Weights of a small GPT-style language model, trained from scratch on English Wikipedia.
Architecture: LayerNorm before each block, learned positions, biases, tied embeddings.
Training: a variant of Muon for these matrices, 244M tokens, 14869 steps.
MLP neurons of a small language model. Each row is named by its layer, matrix (up: input weights; down: output weights) and neuron, and shows model dimensions 0-63. Each number is 200 + 30 x the weight over its row's rms, rounded and kept within 0 to 999.
A block is one neuron, or neurons of one layer that tend to fire together. Before each block is what it responds to, as a language model described it from the Wikipedia text at the highest values.

Word-continuation pieces. Non-initial pieces that continue a word already begun, such as year digits after 2 or 1 (2013, 1939), or -ength, -urs, -duction.
L7.up809,216,232,191,169,243,183,207,181,181,163,213,156,170,242,208,220,202,229,222,233,196,217,182,189,243,154,169,192,218,229,175,210,180,201,158,227,237,184,198,230,197,207,164,212,186,208,180,165,225,258,161,187,155,176,213,220,274,222,216,204,188,236,253,218
L7.down809,195,241,228,173,186,252,163,174,196,164,164,245,171,230,258,146,187,217,187,177,197,202,228,173,247,197,266,177,214,218,218,184,214,210,195,189,146,159,201,232,204,220,251,187,220,216,180,238,152,193,203,147,176,173,208,244,192,179,230,210,136,156,179,198

Surname-ending word pieces. Final subword pieces that complete a multi-token word, mostly surnames like Wahlberg, Lightoller, Collins, Davies, plus some nouns like winner, founder.
L5.up393,175,179,168,172,184,202,225,211,147,166,240,193,223,200,219,215,197,202,157,185,172,254,204,209,186,232,188,272,213,159,123,146,232,221,209,185,221,187,190,183,212,255,218,208,173,196,127,240,211,170,235,230,185,175,204,191,243,145,176,227,253,207,202,201
L5.down393,171,204,233,167,199,218,283,207,255,221,196,144,167,242,188,204,247,227,227,243,204,170,209,192,191,191,222,194,201,194,191,218,223,202,236,194,194,199,192,161,182,181,225,186,204,210,218,160,150,176,167,201,190,228,233,188,198,198,235,247,224,247,224,212
L5.up461,155,225,191,180,199,213,188,257,169,186,232,186,253,212,163,198,204,211,226,223,217,148,279,203,171,258,199,163,219,211,169,225,169,167,214,190,232,211,173,201,196,228,148,206,235,186,183,183,221,187,265,209,152,225,161,217,189,155,172,216,188,231,202,227
L5.down461,240,179,260,185,195,226,194,206,206,180,232,207,185,272,216,177,149,186,195,174,241,216,218,194,179,224,145,199,188,252,199,171,179,178,194,229,157,186,200,170,145,190,236,179,150,187,238,271,216,171,174,235,203,173,183,196,186,174,188,242,188,199,246,163
L5.up781,192,197,191,199,225,193,210,222,140,155,203,225,199,177,205,208,210,216,207,240,194,202,190,216,169,217,213,273,210,204,220,218,160,181,228,192,235,181,260,183,190,199,173,251,171,199,190,189,192,181,228,171,154,166,199,221,290,170,180,213,229,220,163,218
L5.down781,159,191,152,163,244,211,230,214,185,167,157,207,223,227,214,190,175,193,274,241,166,212,171,234,218,148,172,204,250,237,156,172,202,178,166,210,202,212,244,207,184,226,211,219,207,236,193,231,207,202,189,180,192,250,226,227,219,191,157,159,193,200,217,218
L5.up858,103,211,199,180,241,141,240,211,226,187,240,201,229,164,191,222,218,213,216,232,196,159,203,249,265,209,162,231,205,200,166,152,189,218,234,199,190,200,211,229,160,206,192,204,215,238,201,151,222,243,205,253,180,197,191,199,229,183,217,163,181,245,120,214
L5.down858,237,208,191,251,208,184,217,269,185,223,224,193,176,194,202,199,185,210,198,169,262,253,184,187,196,171,226,223,229,175,235,208,224,196,160,165,251,207,202,186,168,175,184,210,213,220,193,194,238,156,154,219,249,195,195,200,175,236,225,189,187,183,210,179

Subject-ending tokens. The last token of a sentence's subject or person reference, usually a word-final piece, just before its verb, e.g. every·one arrives, M·ike tries, us·ers may.
L10.up111,223,169,274,209,192,179,200,180,223,182,184,196,212,233,208,172,225,200,190,211,178,198,160,128,274,173,204,226,215,226,180,207,109,179,206,192,223,190,154,198,212,272,186,245,184,223,141,196,209,223,240,195,211,218,204,211,256,170,229,140,204,187,195,163
L10.down111,187,225,178,245,211,210,164,226,219,224,213,161,186,219,133,199,179,159,216,166,242,189,193,218,206,201,215,243,199,180,190,186,183,272,238,213,150,199,184,185,177,221,190,164,130,178,178,218,169,229,155,191,195,169,234,179,201,233,186,235,150,233,157,266
L10.up406,164,197,215,165,258,212,261,152,231,178,232,165,229,255,166,234,244,209,194,202,168,182,228,202,189,166,239,246,201,171,195,210,218,191,209,227,213,187,228,242,210,186,237,225,136,212,219,202,163,264,212,177,176,179,148,160,235,203,171,198,181,162,180,191
L10.down406,179,204,197,167,209,178,167,218,168,233,185,202,192,165,195,169,197,176,209,204,157,230,164,224,170,211,174,226,239,185,211,175,218,193,157,208,195,194,266,241,156,239,162,212,182,241,174,187,209,182,242,219,164,227,250,158,195,227,207,178,259,179,199,169
L10.up948,184,213,194,154,206,174,197,140,251,240,219,200,168,268,247,207,204,152,237,260,189,192,197,184,197,199,165,206,234,202,217,227,185,185,158,189,224,156,188,172,181,153,139,190,226,187,169,176,221,271,235,209,202,185,177,221,192,197,211,199,240,188,216,189
L10.down948,228,205,241,204,223,191,153,260,177,208,284,159,147,195,220,217,186,193,205,149,245,235,206,150,176,158,212,172,188,235,214,191,191,158,188,186,126,144,202,228,206,161,239,200,176,189,151,200,126,201,238,187,202,202,259,179,192,234,204,200,245,212,193,179
L10.up1018,225,208,224,203,228,204,218,143,200,154,205,161,233,249,188,193,195,229,166,214,208,247,222,212,157,218,214,201,191,172,174,229,204,213,157,254,208,205,221,185,182,193,178,204,174,213,186,188,152,188,201,248,226,200,238,190,269,246,217,199,258,173,164,253
L10.down1018,212,222,212,194,226,200,232,237,175,213,155,190,197,219,220,184,254,168,163,213,176,200,192,138,213,206,211,207,207,149,185,206,203,227,183,210,215,165,232,212,201,210,212,189,207,230,177,243,210,147,185,243,201,174,208,200,190,227,201,163,167,197,121,174

Compass directions in locations. Compass-direction words and their pieces in geographic descriptions, such as e|ast bank, w|est of the county, the north side; also located, situated on.
L10.up192,174,283,210,197,143,203,184,253,224,187,156,166,181,197,176,232,210,174,181,206,182,236,200,227,197,189,229,200,254,204,232,221,238,230,269,208,198,226,227,148,211,200,160,144,203,236,189,195,235,203,169,199,195,229,248,186,148,187,194,214,181,206,214,175
L10.down192,163,218,202,236,237,153,197,256,205,219,168,233,223,169,227,191,213,228,156,193,187,220,182,239,196,215,155,210,179,162,212,215,208,235,278,236,214,143,209,187,245,192,196,176,185,183,165,191,247,238,140,160,161,233,197,225,204,195,173,275,211,158,203,211
L10.up220,204,195,244,191,172,157,219,182,216,157,163,237,175,179,224,236,195,261,217,225,191,201,223,154,248,192,200,181,168,256,257,167,214,209,210,193,206,190,201,236,243,221,207,151,160,221,264,162,203,223,189,169,187,222,243,191,138,241,227,147,132,228,162,205
L10.down220,188,227,201,168,224,223,260,178,223,194,138,239,146,221,229,243,179,204,200,180,203,178,250,227,203,159,221,177,246,217,189,236,205,177,224,165,154,226,186,234,176,224,194,204,192,223,229,225,216,216,193,192,167,194,257,224,187,184,170,211,206,202,232,203
L10.up592,214,217,204,209,131,189,139,234,195,202,242,198,181,224,235,220,157,220,225,228,250,189,243,167,216,161,221,156,237,164,183,228,242,231,190,228,242,227,149,226,194,206,243,182,153,235,241,154,215,171,220,198,234,214,196,204,173,150,212,180,214,157,234,201
L10.down592,165,223,186,218,216,216,227,166,178,167,222,195,170,194,192,194,224,224,164,205,159,236,257,159,182,209,229,254,201,214,230,252,210,196,213,206,191,205,233,229,166,239,241,237,207,195,202,214,188,149,165,189,182,164,270,210,187,183,188,188,190,160,156,175
L10.up1007,168,164,142,168,180,249,167,194,152,167,193,221,210,197,195,206,188,165,225,231,194,168,232,159,196,219,194,242,201,184,203,173,148,224,226,208,234,211,234,239,225,238,174,233,216,144,253,168,157,225,192,163,178,180,215,234,147,220,180,241,192,193,197,154
L10.down1007,196,213,183,120,216,189,208,201,206,177,219,224,182,217,187,168,250,158,179,235,210,235,281,224,186,231,209,174,231,231,213,211,241,193,198,207,191,219,227,237,149,172,214,151,188,219,177,282,210,150,242,190,186,140,247,210,189,219,247,185,199,231,175,185

Location phrase words. Words inside location phrases after located, on, along or cardinal directions, e.g. along the, on the east bank, in the west, crossed the.
L7.up248,173,228,251,183,188,219,230,223,210,137,149,211,219,244,171,245,193,201,241,224,223,183,194,160,213,251,228,203,223,158,190,176,202,258,205,216,242,268,191,193,207,213,172,225,216,186,223,170,185,203,197,219,195,207,219,216,199,191,205,202,234,222,205,191
L7.down248,218,196,208,209,163,178,243,171,211,203,136,210,179,192,223,209,240,186,197,229,195,194,184,173,210,241,164,233,224,221,201,154,204,214,258,232,168,231,221,182,227,239,196,167,180,228,212,253,218,222,182,205,202,227,236,186,235,198,176,179,193,232,198,203

Compass-direction word pieces. Middle or final word pieces that complete compass and region words like southern, northwestern, Eastern, plus a few other split words such as occupied, Central.
L5.up620,226,173,206,242,185,167,200,196,187,215,193,159,183,200,208,209,212,164,247,195,186,171,165,208,186,177,228,185,237,206,189,222,263,185,151,217,161,209,215,234,233,187,212,157,213,178,233,207,214,206,200,155,214,218,180,128,167,179,160,262,230,187,205,210
L5.down620,202,160,224,230,152,201,225,171,227,216,231,220,109,183,173,200,199,236,208,209,195,220,183,207,200,214,234,189,132,148,261,234,180,185,182,211,131,169,223,223,231,205,219,199,186,200,201,239,189,202,242,194,243,186,195,240,175,173,196,226,212,248,187,199
L5.up653,197,128,242,193,152,207,223,187,189,168,161,152,224,209,173,236,213,246,200,209,254,183,210,224,232,182,198,187,175,234,232,174,190,215,199,201,198,226,224,250,208,179,243,153,194,176,175,169,132,196,197,220,199,147,234,199,223,209,236,197,186,176,216,229
L5.down653,163,205,162,233,135,190,191,219,289,202,195,201,173,226,253,174,224,184,207,184,195,230,208,202,200,193,207,203,174,263,179,219,197,192,214,218,173,199,223,239,160,197,161,171,174,236,219,216,240,174,166,205,218,259,249,167,217,200,184,235,200,215,189,213
L5.up661,159,182,209,202,184,211,229,151,244,202,240,218,165,208,180,240,217,199,200,199,206,171,164,193,196,240,178,228,181,168,201,238,203,199,181,207,152,239,233,183,265,225,202,156,205,172,212,165,170,178,205,245,203,163,176,208,171,165,177,165,180,192,166,216
L5.down661,198,185,208,187,235,221,226,168,185,182,222,220,173,213,170,215,184,191,220,207,192,217,206,168,221,186,160,184,257,169,225,217,235,204,209,148,148,137,227,204,193,227,170,195,149,167,216,235,243,230,176,188,180,230,164,177,255,199,159,174,186,162,152,196
L5.up823,162,209,193,238,245,204,207,171,184,199,227,181,166,188,188,210,157,176,238,241,198,160,223,235,194,145,209,300,154,194,244,183,219,215,202,188,196,241,206,227,165,200,239,144,191,116,167,213,188,203,209,227,202,164,185,189,253,219,174,265,209,222,231,254
L5.down823,235,221,193,206,138,184,202,235,225,116,199,197,250,174,166,189,241,232,198,218,195,134,176,187,195,188,140,177,217,224,184,248,145,193,203,219,179,217,184,203,225,179,212,208,216,247,210,160,183,154,241,228,203,256,184,192,171,231,119,221,193,187,148,278